{
  "num_hidden_layers": 9,
  "intermediate_size": 2368,
  "norm_place": "pre",
  "attn_scale": 0.0884,
  "bias": "qkv",
  "weight_decay": 0.61,
  "max_seq_len": 1024
}
MLP neurons of a small language model. Each row is named by its layer, matrix (gate and up: input weights) and neuron, and shows model dimensions 544-799. Each number is 500 + 25 x the weight over its row's rms, rounded and kept within 0 to 999. Numbers have three digits each. A neuron's up and down rows have the sign that makes its largest values positive.
After each neuron's rows, "fires on" lists the tokens most often at its 100 highest values on Wikipedia text that the model never trained on. A number after a token or word is its count.

L4.gate1073:485520482520502466535487478505529459498494495489517477492518474466516484507525510493472508474498486492515532515537483502492490540494479487466511477518527517489459494475465489479490506513503515515522449470498467491521482514493527542513537518501505499486528531483506476511482482502493485475489523483442496438508493511494482464548503469487523454505503501536530489493526438522515484473469531451519486463524510530513458470470524521488508524535480474509480511489465518495534465529477477482467513505494512508517492479471495511465499452478521518517472484521533518491470458507495485502535502495467480544497491501486491509530448510538537513510494507506488502491482496541505522503520510481492450522486519520499502537546510479509482522500518505431471564469511487520491512534516514
L4.up1073:488528540511454473529508493492495522522485471521493475535497529485504477485518547502491448511473477502462446536513437487455488489515483524477457470473506469490505501555494477505472484509525518535503497489508503524520457518510510482478436471503462478483472551510516469478488477462507532480513519506446461471516466534539509550559529523516543508454531446488503474492500495473478487491483509494512521533505505539492517487508524463489497525520522529515496488481513517498490468490526484467436486497525467525487514479480484507461491530458516487482501489515460510490469485493524469554528512504506522545499519514563483508527467495459455510459468515502501526501512508489507521522517513499465512480492497508491552485504510581480450493497461505462499517442551545503535543504483466
fires on: "0" 57, " " 7, " Am" 6, "1" 4

L5.gate1502:471508468502442496481542506502523468486489480522496491508515489517504549485504502485487513536492535493497531512503504521541536494543491458535534506482460474490486448496441493537516541510494476520518481487525508499507536506504514514481464472488519526486508532502495489508479493442525483456482558536433456473499493521504513440484445520467486551493446512509482491496479485530477487485533547524519488473520541511518485473517467535504493490533518547480493522480488483534460563533501558471441485482533513499474485462501515500525511471451486507527457532464519518499515529524520518507487485518549489503521450451493463549550501507519515549561525516507494492486510459512539500534445503501496535505487515497474479513482473498478498468482496444516476522486508480531480477510436504
L5.up1502:516487507525502519483506443524487530491487481530475464475496485476523501476503500466552550530487461518523461518497491491541486484523540501475509485512493509500484485473485509516502523445536525481496496487480489502484479496520510492528511500527561491483481506490503489499473506497542503461467516479479467457516487488476498526470467526480529521505497436504540482502467515502499470491513518486508487500500476459492470511527478479510515503511528494541527482491465522501510491474514508529497477500514460470490463474462514450489492503489511509479528465459509497512500541524471478543503514476529538527444497481474496482545503473532508481497509489460474464523515498531521539455460540477521517475475495539510460478501514484521460473500539490495534496470508493524499533454458505
fires on: "==" 20, " and" 17, "tic" 5, "de" 4, " to" 4

L5.gate2218:529504497496491471446518521501529487502449470476484468503495472453454489474424488514481511521503488508572506520510481546501496505568515470491511488493493455522435494498470521544503492497500515489515497479498521466486478485536501502529497518467455524492509547437486507511541491473533533521524496537506469463523463492548522508462474516470457501518498517499548523516507531504500484487505499517500483483559483505534505494504503505492479554477515519492453486509519512499494485463463453514490502503531475503499499496507496473525501481490513476523483514461507485518471519505491504499472508509508498510479491491500496526520490536512532465506506502494489549518486480511526513476456473477475479497490507509527458535500529475520490533451492491468460539483515479479502503508498512
L5.up2218:485470503526450500497528489508423476526537502502451503470482494480473498490537459501499494481471510459471527513481498468504536477493499536495481529447475466424486520531458499521481506507512484522503448495522473528505453460527513463545512479470528507442455520500527509504461491532494523525496490474497497479535492511530514491505502512487514479502484459529481503527493504521455527525522500493477489460508524501530486441480492528484473488528491510523468501511542502518505504470516531497504504507500508527531507485463483452519467517494496470480498513530477500526458551528488535550474520528541488503463490472541516507516488497479517507510519508484525475519541507502544495521535500463500453503487494535526475524477534474488530502506522498481497529481505489519530522513471478
fires on: " " 43, "==" 14, "===" 5

L5.gate442:451504464519493532479492513492454502526506481505512469522487485487519521527544478506452525472527546526498468474476560495512523508563537491486550480536480521505464497473500534496502510508511491492476493474470473474495497514511474464471496532501521507534495508488542526508449541475488495485519474529425508478513465481502468508474522495483505531552504497501536533518510506478475452483416547455532508495495498463481487496508504525543516528507534488472480536512505514505519569502456474503507528505438531459467541509435505495541440511517463501526481465482483457509476506494502574493478511520478497527518522449505553500489445479483497499533530486499474465516508485522502484498511536520483477490510540513517504484497511509495457487502484485521512508489490528474521466488483513
L5.up442:512478485543501502510505486452468483496444467463451503483506468519491437506522509512492515513555516529464536464477476484535481415502551552519525457496480494523547492493557465540514557521505518514445544474492495507506482467476517511510457495465495507498514444535513495488480469488522560464522517487465490473490526537493518452550529536498508532491538493496531526499501496491441533484503542555487473467518456486504502508511547484508506509533485490551494481484519504517547499494513466521452530471534499514472516494486496506520487522455500513568470548520489525537579470504479507495529485515473498513523437524485499468512478528480503505484566501520502486473502523512520504514502471494500514431504515489504526520475497546500462527513475483465515573504522476523477487500517504
fires on: " and" 39, "ed" 8, " from" 7, "ly" 6, " than" 5, " to" 4

L4.gate1444:500538534505509477478480525474545527489485491492473528483538482507468473528549515479509516490513530485520485457457474538482534460511481492498457496475476449514479478492512533502510464563442503486514510522502462460509506465517490504537487520498508481548506494515492493541499521517516473528495538540512519486489529495522542483547517541486497508495520493550522474538508508504490557505508496534476471487519506524495454470482487543473492532466448482516519527529470535522496465485522471567459480483510493518526506529506484486543514510513526501467489495484501517526470474480515545530468501485475486491464503506509513535524530519512476461493515516521493491486527497487513521507516470471502480467499461497507518524517507496536508470528469485476485493494519475461516518521504511
L4.up1444:523493457517523498476497493493492531497496465474466491544517514488552483503534516525526511485423522486484479501520521494524479470491483504481507504515516485468509477512452491526460489540505511527463497521472456505537469506477526538497527502422578510531547529448525513490496468503461519495451468502540524546476486501499500419452521564500476517488493501523554524517508504507487480468464486500479518465464523476506482509476521484541475500474481485523464519496510471491511531513508540490491550464570524552536501517489491537472505488515489494472502488456482495474464522469493542566522465511530554484460496496521497488530481493482501522522492495526485472464466509523491487511480478491449539516515498464482522508536548479497524489524509507511512538533532519512484537534506488
fires on: "===" 53, " ===" 20

L4.gate485:530470492520493488524541491509545508513496488474479523448541466557498505505478517521516523482504483486482534497500512496478512539505504474531479512530496511498496501481549502529486503506463514530510508529497503474475530455498520497493501513506482529547475491531500501483508521528475498487513483540462553555514501522477520537486459437479460496510486488490526466530516496531513507450449447450494489450522497554510498494512482532477483516534535510495467489504487488483502515475498503503519462505470481473524494545482543485487515550510540498473509507554535483471485473528502500493475491495493513496484477477479497500491510517499543516523558536473484502470505541485484522491549491508505451487527547493456497489530505453524489491474503505509547495508520530497524520529495507
L4.up485:495512482486475475460513521503498487494523482515526530520524493505524514556470523479515510521487504469484461491532474465496518534477526458458531473517565491487484509501507491514532530480508522514446464472536504503513527490515533526518502517514475514544488467504485474466499479489522467502500493485534504473489486488514532524519490512564480477569479542519478517489503497520475502507453523462477487525509483466506430522536483498506506450545534498508503464469485493504510493489483487447527498531555507527528504536543469496553518473464501502502515502491529504488508495497517506492453513451488490505475494532510473551517523519497485526494494445529510474501522492487539533477516506529490531506494467486512475455474487514468463503469513530528495465522513520517527499540498497
fires on: " his" 47, "Senior" 5, " League" 5, " Team" 4

L5.gate1587:514438501531510539527511497510534467480511504476473544483514508491543486458528510488506514523492512515497514464512521488513520498473477507458497452518497495473520499450481513502490485503508551512499552499463507534504521493484519496540472486540482491551522490538488471547494482511458528525479505495515497517466486496541500505485475501505569515483474486518553553457514501528509491546487477519464542542480457492499497517502574490524472478549482496507480504491501490486523514513425517492501505536485521496517533518503457525470514498554488511474521503536531511492534538551507514520511478512521512497477499498502522441485474496505505514508471445467508495483505518530484480533493519525496580521473500539470551470542520466543494522487481520519474484546492507477472482519470487
L5.up1587:507449492522516508477516506497500461487482513480477527492472505497524518503486514472473511532534502489496472471517514532517501490446522489462527496524493525446483484518493523485486482469453531483487516472491468529536520512506543509561448508519506540535549526503507522527512484529553542520506497540521493500500508523504487490474471529485503511483526482473506499497486486516517479500477503568492482505466479500513464468503574460486493519522506520506470500532495485476496525499509532490521494513465513543499543515516506517499502519525492479505539440502529416538503502517480513521525501505516462531468481453505534466509518510480526453527521507478524507479566474535498458484509515534480457532467495506530520512542467481552518481535526505534506488523493559443502505488482486
fires on: "S" 22, "s" 17, " " 5, "Music" 5, "lin" 4, " Star" 4

L4.gate741:505518555516493518496450495482504520512473485509475518538508516502480499486469510500487503573518532488488510503510499488519498508517534517507511518462503509499472499528533531482480495478484513508489519507505481472479466462512503510517508472469440452500539489495483439487510545492525497509519536516509502486498504493548488510532521501509469482527500479450502473514515492504465509469500470547508472516525474481522526530505496509486495521504514505470500482528455545508445548503518479553464526510488487506526534498510518452513485450476483515489502478543556498500474520522519523467482514470481440473501538509498492542496531516466503476555476456538482478508489506506512474487501466542467443430502518514483481532460511543479489483470528500469495522506509516523533520490506463
L4.up741:493508467516486516556540449486477491503482507536469491505475504476524487506503506525453468518438544479489485498501482513489490450487472553522498486500462486489501522520497447463496484499504459492497510495475522509502490556481530479510486495518522528508520521485535500511510478534482491505485521554487483517549490469471504504486539511476486512510438524554511488502519465500489486522495495525517482474475501466511494489434472504492510499507514481478485484511528501459528527515503502468531484477498509446505467524479475444505467507514502487530501488538510478494465518472486514505515549478478482475523491500520501496476504489474524500467499520504511465549503541511488483496491515515554519464546536520484531495511486476517484509500478491477474531493485453545494496509508538
fires on: "-" 29, " " 15, " D" 14, " of" 8, " |" 8, " S" 4

L5.gate1312:504502514498524494487458478524562510526441485469486493517470489490502483481538545467460507488515465535457496506509495486472458514475450492481497499467486502460496513451503485536470471484504521511503504517528514511503496510495493440507511527510513458474492476469485525523511486539499531527512484579521508567481443561490476499462529525522519469514523546499514478487485484488500509515496526542484517489515516524498505473505528484477523457553495521516486453478527491476483492495498541502476494485528509516534478505522549507517512514512518495526550472475462489500470476522497485471510519541545510518515481447505487525482461471487556478529491520499483481491472533494494474487494521544502462550514462498537508525536478529513550488505541534501515506511520511502538517461518503
L5.up1312:498489508503483499505486550525495509473488460491520530526535540536509492467503495470522460514461525489487455532498461499486460521482514464475499489556506488506491517526509492488540461530514524476494493525525468519473553464485489535517515513527461505515504526481485494527460536521506538495524486531480489534520490512476512517488498493508501444503523510512479530520489496531493460465504494512491492479546479526515478495514494541488494499515506486523509524441487488505517546534461434488460450518504516508536500464525533439480491545480519511541497456498521496525483530466502524463518520472498498485474560475502439492497478497530513498467497503520495527551468533504515467513491500503493473512538541490496502527539489504491504504507508487481484498536488497494544536457485501
fires on: " end" 36, " End" 7, " second" 7

L5.gate90:500484516467491497528514504467517475468509528565458498541489523532509490468524481475486516537506507481508525542506509517509496542526474483490522507506476527464484509505475478453486486502516454517465502517515485477519471480502517498475506467448498506512497513468522497507520533499461541495531506468505476491512462507507535493517479535502534453503500527471555489496507415464521487478521487508498523522461523501505476471486517480475475475454475493512539492482483474471533500541495496473453525526458539503496511525516502549468491474481478509531515525497526495497536532510491508518518515463509519495496516470502493566476441530478479503516522515487470522536507491517459505527528499517524506503479470507474520477492506520521534476498509476505502459538488509548516467439554493
L5.up90:502477499487492517504520523496506487442511525512511526515489568438536489548468518498463471538492509506503505502515489471484485517492521490502497502512500509483491503488502505493466490495501491515506499513490535503480528469531467504487529511516503492514520512521491463541488521511505477502513537501520460458545496513496480477477469514505478568529469476489506449509462468476477484512506496500480479487496475518515502479444563495488498516490470477567505527509543492451464455460434510513492501498465518486484532468544462531513481508513495488506517492524460471487486495461475454480477488534490471513512509504504505492534493518500503469496474457460483499440482504511504488454533476475478466473482479517494516446509490468507503524483507501505509476498494478459512489485497487
fires on: "3" 28, " \"" 10, "7" 9, "s" 7, "8" 7

L4.gate1197:493493493487467481495523495536535472490540492488480514486512511488502451495491490540502513491495521505526489508497523461508548488490530497466475486512461501499490503478528516517468499528501493508507557458502478472513459487521533454526497526495474460539472508474524462511473503538529467542510503495495467508482478525503529455508484475460549508542497492484504502535527547527483521528494539509485509516500490497467462485509500535513482475480469504506509508510472495550466527545473435497531498509476485490493528532465497461505439509458478517510511524461515494545517516509490513494523486510437495511525525458497499500474484523469508496503440515486545491508470553511549470506520504472480457521457510480471543532506516497503502540488500454529483466486455457470514468512484468
L4.up1197:523455490539479477515512482443440463502514499496538492485492491443496474519497512505505507533470531479486468555487536514465511493515526488503470526443461508504510484526565507512466468489492501444489514476503520492530499503524476483519511521502504443533493487481490498483490483511472481512478499545490516529508529516500499461508480537501553522518554462446521529489484507510493495525519521501537518535509518454505499499498460511497514517461471452527534494522462452543511524499484485497444516488501509472494511556498521466514445485498489504488519523507501481492503511471478517516511516541454478485488482476473523503509515520465477454501463489529477468486500535487529479526503517503490457521508471469444531482468510543533470503494508493545477503508458481486472498506475512
fires on: " and" 32, "ly" 17, "," 12, " or" 8, "ally" 6, " more" 4

L5.gate967:515447508473449523479485498500498494475512487524481521492503513483518501489507561497459510489467484504453513536534502504487498518512463504461515531518483514510467532502472534509496535517481504440463519535531494537499504506498490497506530487484467518502510492507467489463518524498480491479498476488517476507458475511532492541467527469483519499487501490516543530524524563524536519475517476498515469531468514507491491528517527501525521517498548490505541483497500479465511538484463539473537481474499500566536533479494517477501500490527526515522502507487499510500472500499456553530531465525495551501520510501507514449515481553534512487500511461467510506479449488544497435510521533512518565494532499479503470470511506516515496493511512548462517484525532513507467492502469511
L5.up967:485449466511559517509500499483507487495521468522456511547478481498523488516590509453461480486482490470484503485532521529499521486489493506474484510527466510516521488548468530483468537507499517456470506551542483480509503539512520506514480460479511483539544494492514496472536484512474533474517461510506516473498517530498487514464516466484516493505472462518496522502496518497483520479532503513525456486540465517489526499469553482504490525531505469509541504516468511500537500507503536464525492457498473537476521476548509465460474496510520490515492450489486520459437520489474512516507470479513552511476477519504497485516493536521499470496556511559501482513459429511480487490567489524473517495518505498520437494507464540498493458510526495479486519495508489485503520500488526
fires on: "s" 33, " " 12, "t" 6, " game" 6, "se" 5, "re" 4